Part of a small language model's weights.
Architecture: RMSNorm before each block, rotary positions.
MLP neurons of a small language model. Each row is named by its layer, matrix (up: input weights; down: output weights) and neuron, and shows model dimensions 0-191. Each number is 500 + 40 x the weight over its row's rms, rounded and kept within 0 to 999. Numbers have three digits each.
After each neuron's rows, "fires after" lists the tokens most often just before its 100 highest values on Wikipedia text that the model never trained on; "fires before" lists the tokens most often just after its 100 highest values on Wikipedia text that the model never trained on.

L6.up424:520524434480564553514501535535527456454505557461495479490512508565474462548512514529533472468542454572527512454537553509513547550479512449481511527453421453573544503492512497527561513469519518474499522547462568470600405429476494563515466491496470491510504486587548460618496575432516489437475421539469535469473469468461537503572442463549549454457516462533542553481544524458528491478416513492425521476438476437515523510506489539491584534459520493486471487442537479457431528511499546508444528483525543540463450529499522587520422511484505535517495449517526496489490481503520487549
L6.down424:490550461450482450452486477445427577473425519560558520511521441451467518471503511449609418506425466530463434521529475451477441493494435520464498525427475536519531557471516469452513503493509462482511552491520475438463514493440464454532426495499500510462467435470504551450458467512567491559406569524475452482506461463517516502493509570443454521472541473523409494482477497534588479501436492517480572466483575524530523503529459484502536494582492495505514562548556467441487469479504436447535468501478551556519554513483416511508508481513552497454532548488505478545477487442503522529
fires after: "."
fires before: "==", "The", "In", "==="

L3.up251:540508535516506523520488514512520426479525466516514471519507482505499534451455531516476524538441516466546478465503533438493527483481477573484495520526487571521581513515527566506451479510500527558489465489500494481477518562478446484539629503447466545502521420528542509567503463525433561496440518487455433563511574428460531539509534505505533485444479470489517474501432498490512433450528465478585543549472530555518459483454548504409564548515421449527543534442488377527557535504478560541506471498545420482564487494575476469501449475544512564546502544425523483490452488538502507486
L3.down251:522466483569492493556511518523459496439471556483464504521488486513469531508485471489539435495517454528538565481440427466528547510430449445496536478468540464466527497457389587489504530505459558492576493514539460518457422541501483519489512523484408498525545512570483431544531533464590479513592542508423479537444481479520558518455451470533480491481506478423512527512488435449474420441428525478508526543534497483546481464485548485509429452471472478518461452527502545580452480511551490504474502533467516591487507520482541478515547503469434544587505461527514512511415519477465456542
fires after: " m", " Comm", " comp", " comm", "O", " P"
fires before: " of", "ity", "ed", "ist", "ies", " "

L4.up557:544512462524474475580527484501441524441480526526497489520480514536438488483402520520515507449444483518459487555551554621490503448554583464555539420498496432490483495530464489506516566448498463532458568541458483449507402506437491514448514492497444499498495522508431525486513484503438474502469493507475485483532479469462488555501475505512478525427505484496547471456499528497460500468513479529433415482544443508507524469417492578496508473530556555553459526570571522565513454557464440545486491469520536525514568534587515509517468505492563460577552436507479434589509473484489490482
L4.down557:467537546489531600449482517516547510527505424420561437432483523469516535525593481575509551498509520503493484564432516369501500591495463492455414596529540486533563439511530458475465508566574525476472428453514511536451548516509556528565477546521487515495461454500526475475495449441499563474535468504465582473470500469531431544446460478486460556513544455497557493477547448530487446489517503551502565475491472467483467510579538509485537504491503492479544469488477531497470535549441488498508504557524480559458491435446511535535548536515458549480501480476488506476491509489499447524
fires after: " C", "n", "ic", " c", " N", "inc"
fires before: "c", "ced", "s", "ated", "al", "r"

L4.up434:482532446544436507586515564516554477462476531478470461504581486439496503470426523513472471443508510492531463521537495488512460535467487564489456481504463507464520399475441428549412440477547560561427512497518496475481473488506508517443546471578454513496526476524515474586498481482494458466505466471434483448512486416504533584530492499533480541546441518436548533479461552526532548513515537539532467534525471400488555454469541505532517567546450476458491477484470518585457507514593552547523515558564522496533454512478547520491428525500430533513543478465536507515509496453547485556
L4.down434:473469549464483499545577470548484491498480504505520441503471555498519410477384478501531557497480487501575489497482528496503509488518599474594578555519533519494490450455471531525522501455499488473457472478462470485504521421468505492534488455506531512532491587550531531449518501546500501482556506486420524463534434500489571470496457543586487474472527446488543569442505523484494466509573498529493538464544527571551548555505466483517457494507586446510545513488471449572438451485490485526495409493425514562485481551450523493586547562471502530492550562491446468557474545471559484508
fires after: " m", " comm", " Comm", " P", " M", " n"
fires before: "ity", "et", "ion", "ist", "al", " of"

L6.up626:430494551489491438546492533460503510550468507500510483539555493462474451542532489481513442538494556515541555543531536488555473476498555449512509441540563479528482528486497463550407418469533491478489531443424429526474470529459478624423443492491449548519470482551493511508450535488504517499446504490513489510548510480578462485429515527507533454461514542519540562485477507535473540451530506576459409492505525527492456536455469546493424527484482607558455498461437437526514505475497497464405480530484493525579531486460527498493475576421484473443476472478535556468424500503489473517
L6.down626:534501491521484540552494438491516542462435556408509478502521494504497501535469498488543545536493478493476490498484471503541588528506512482528509519484493445506544481424529582523476490582506507457557520513553566479459520486468526436488494504489407497538507509520522544552573498463484549509538506513533459570490468511490484533596477526527528596494431533529467503457529560436553487446484513522577534500412564539538555495484461538547458441505533552521461537602534434492523544474590433510527453488512493493437450505475513580469425502503543531455511560424459476462554513474481452502
fires after: " |", ".", "-", " \""
fires before: "|", "|---|---|---|---", "om", "|---|---"

L8.up239:485512551525527515556487568408527492520455531559536484531514499473449470440501477440444454460517460474483510523457476561590498519479453492562425539520530472535533508498561483519481519474611517509522517506518532457488522560541491484451470527476519627476553513497451496495502597460435454479465493503528531426434469518544477512513449527476561468521523541536504479582460453518471529501454528543490545467498539446591535540560436559520530512520528494556495459464460496543486508466546440539493481427526436557449512597492549483520439484473516473533523493523483525458518556468510435475
L8.down239:509524509569534515488493535463458545493498595524505487516513527413608513541515474510606478461547451481586501546475492413496552508471455515559518479460486506491484516507577530467507556491547448463512462483476461472509468472516564391542508502510477439501483430546436522549502499474499528488507486527555513457459522510484555469449515506450471441465491478560543569561456457476514527520548517594484484412532514544526516533437484545569458426471473485533501463437520491542506491500578462514463458526501470430510533534476524503528432507429504518481505510543526473613501474506445524516
fires after: " |"
fires before: "|", "|---|---|---|---", "-"

L3.up19:507497520525459443517444457543519538514513566499546485475488560506492480503576557523489524547493468530487482489602516553491500540489563495497526517469520496546497598505528623491505542528514510478485585537573453524545505542463576508550547448499540542534492570507511492477538549552469419518544497559525465495503482425482483467505546515487503558513438515510470466484496503513499570512497470464497535441507476490470576398503525553524531419464500501508523467472497451523511485493492598557505535550557523539511570540645511510534503460453536469548582526483515530506524489498561468449
L3.down19:442522522468552513515541534533478529443502408543580471441491577456530515494516454469538529523546461507536451451429517497456532557478522471456488543541483548541638433489462489423459468447475499519417554496566407525547490531508572458496447493533499492515490482505511485537453585450536440510530518486558477562555538467533484560503550528471459523427558445471494459460478461516495574433485523502427479506502532521527513506513497455543535533463550560549545512538496536498470509553470508528472463468480455494478531554435469466439461498486477457522513500489517573546525532501457514508
fires after: " ", " p"
fires before: " |", "99", ".", "7", "98"

L8.up399:512481474521558493494494476528503529490508487443598453466502546454579447511466551479515487474494504507486535460477428506476499488576500476532503471491530503573475548462509536456515441514537495584450536496483447496505473503547559520455501534477551544457552550465471465499448520581488519432461437467527527536547453483492540522444530537552550491548531465551516475504444431593429489511447507430509549492511502521496494478574464489561453530445444503518437417487518453531473459535524400524478489495508552462595450474490608501477538507525514538527489442439486561433503493474574506514
L8.down399:514438470439469493543469493546487519502518537479436459521544510504562531556475494468513566419549494439487468533537471487478539467453518476495415534573472532518501503477555514517440464556453417409488515498525452469450502449448558498497498492499519526429525506526507447532519530568536532603489465437516574495528459507501508465542496463487441451459440486488447515519519484495564422525540496463451551522502542534501450558383458484478520524536481523478544485495457600496422528526464506472501520488463520425474469473447505499572438510491454551484511478501589467513496561494496472574
fires after: " ", "99", "95", "98", "9", "6"
fires before: " |", " to", "\n", ".", "–", ","

L6.up392:558564540490480447455552572522494488502445487479542482477478561484549440527526468516506384462472488531467579503469455516469528459448500531503538521538459480452454533516534529479488505563426456529505476524518439517476486442545485531522490437528507538481486492564481491552475532492467576510500460551462456501553475493479503596510472514529421499431493502548525487404560509433465526518486506503520421441551523452492525517500466547583530506491487468531500482404424527539473506469493494429503522467503487511475532454442597595516456463555576506433442490449460528510496474454458483503
L6.down392:518481555505546456505549521409572530453478542547443476463566515490436504494513504469568526538535438542456476538454484545505541560417536422536583483563440549496566459484526549521447466466485458572485543453473521466492494495490456486498517486508461492475512435483472515443463529539570469504558486472510488546542486571526448490512602479549493422452539548541532566457496436466467477473504513492470478500525475480478593492468504531494472498472549522542471508518519534533493520430517581547549513512570528399473503510509417512573561480536495520480473533498515495514495473533420510528
fires after: ".", "\""
fires before: "==", " The", "===", "In", "The", "\n\n"

L4.up399:461513545510503584488484475566492451488448549591602434525590509485499533461512466518502478493484504489500470522444527535545455490526489499473541567481517488418524588494505529506456442497528537568508521530447557534518446528500500500533526442581507409554460535478525464488550480423517501564459548520550552422525456465486590451431504552481446474508461472457515533555444478497502486514462499492478465528564509516530522500563540494520438522474431490524462527534450508505492534547470460469482519551472480475465464545569520521536470466492424535552560409540483450495459467501474556492
L4.down399:529477488506527484512463468542445476434471521488511528426476465491542534461478466508516585478598515478551551493507501520569536581552530550569496465438470519484494476530498563572541486550503487515497496521553480547482545550534541496442563545545502559522507506441472481539395496477448448527524478479526503479521506524518457505449458415476471551498424589468416603490463497441474439516532511560420490533527471501450542457514553500510431495500528522495579463513538456464523555509444537496501521461458518549565541452494454512525517490482472486465443579553492518519500502508528498422
fires after: " P", " p", " t", " C", " b"
fires before: "ident", "id", "ent", "er", "in", "ec"

L6.up105:578507471474511566479546545452499497537484522504530496529511498413453532464508514549601458517501574424526520505493442471563506489556463492545513502444437501542625572544470439562417503448518465521496481543509465482516465540568510484538492500556535486447515484462473524508538522539491493514520487498568491564507426570583489507451463505483511520532521496441546517495515424472477481454481486516462579448443498458494444485475471494461464548464529487511467431543527439466487446476461466553579464482511551503437484489506457472583495516540454479459480498526530571494459477585557518495
L6.down105:457474554500543463566530500490495526478492454539537518481548536472494392533494531480516402520466413474531493528603539518454606454489516468568512543423491514482508488505476567493478477497537548495562540477497550532517493543549571482445468508468541542513543530537475542476495530586409489454497519489534501491475488550512484488496516527529489482528448521446437489465471448507463476499541458581469508425520500539551544548495508502511462364501544489496624565511490488541509475497488494539458519424499505543468482539498484559503458480477504550483518508465457494487524492433543595526
fires after: " C", " c", "ap", "at"
fires before: "c", "al", "id", "ol", "ent"

L4.up264:515452479544478576491531479520530540556497498471515509536501482519520559481515568501511578521515455513560462510456419401545452498508569572535434506484432532503593530532506513419459541516471447488520464490552520499503517434526450515482456538494464506537558526449478523526461530515502553453463512529542423567493547447486452500552451527501500433543443468574548534503493433503506550512496519516453505508553488527522544511494532534492531501435466528501472528490482562491525531486563445535540484573499481508409463508503481564503532560460387568481456481466554498532585511484525437445
L4.down264:446547519491531498483529523480441545448422494488494500449522454508549511519516434460544532537523508488510488509441508432491476527537456518519572523478514456514455496539434580526497487428474457512431495466557447498508509458425517464503490466501547498536460540522567584566493434529449476542476563581551530514498545510487504602484512435573461519422458519507490487532455469488456520458516526524521536511493517487489451535500452540442578482479510463495481538545536472550533489500460396477461373466544511525548493479519503531510467558476580550506506520519456508478417532557498516586
fires after: " s", " S", " p", "el", " P", "s"
fires before: "ce", "cess", "re", "er", "end", "z"

L6.up681:514530525492489474425441499484618498544469458504559424469501503538413438525473632537495490521510531447510534464612518445477456545478532543536493448451421447510399520478575533439480514498464477539456422500475453470505479466540465585508482460534503576482538437479490473558436467532450511482511486528470428588481487444468558470516477495548504514508458477483486551435509473439500512491526425493499573499489468458513472540545498479496476550519468473474448469434497518534525491508436532537483508552533486505427472510518488522543473451555510524520508503451487498480513484472526488487
L6.down681:505541541474517482549514514454550503532531557488497493447554483457457450474516542492566526573510496515555450487433530493552579453474525508488511482472471469546499521436477500487461446506502429475465574425531515501467543463499486597511541475543497472468473482507510491478437503558594534449500508553547470569527451452432486486551507469504439421455449516489549506475388455480578459476534432479498504488447568485520526554573593482466497461510504471463529528582491533515491520469530512477492513506498390528503536506462508540530492382520563443550521515493448510522502478506479494483
fires after: ".", "\"", "s"
fires before: "==", "===", "In", "\n\n", "The", "H"

L6.up477:514533508514437501479482533494477475499456427565608478476418459492462418541517461475494488525522465482518540507530506504476468538539575507455471495432435545520494523521558473544466411450489425505535458515450508486506487524555485529566522527539484560557502479481534441531518541552463513489548456506526491548494488522483546541458506529483503488496498436540532529496470475478586509556547502500466522407421476476425482607548607455523526552458456506497445551542601471498465541456419505443463540503513538466528521483442493491509464526483489515521592520510501456519535438493500551505
L6.down477:546501475454510469544505467495513518517530528467521399519493522482486499462519468517495474498510473507477535495483405462541505504519455500470487499532512429502448532463495432411467587525468404496499505478577532506491422496451538592492515485475487522472531465503546463497453522512470596467529491507497586564597513475525518569535464492528574435482507562505489544548524446418520596424499471435552471493579523508598522462525460464529521452493522436478504515492471496557481540482608465466480485515478402508521462517448498503505502483508553562541522524476457468519478508491525473531
fires after: ".", "\"", ";"
fires before: "==", "The", "===", "=", " ", "In"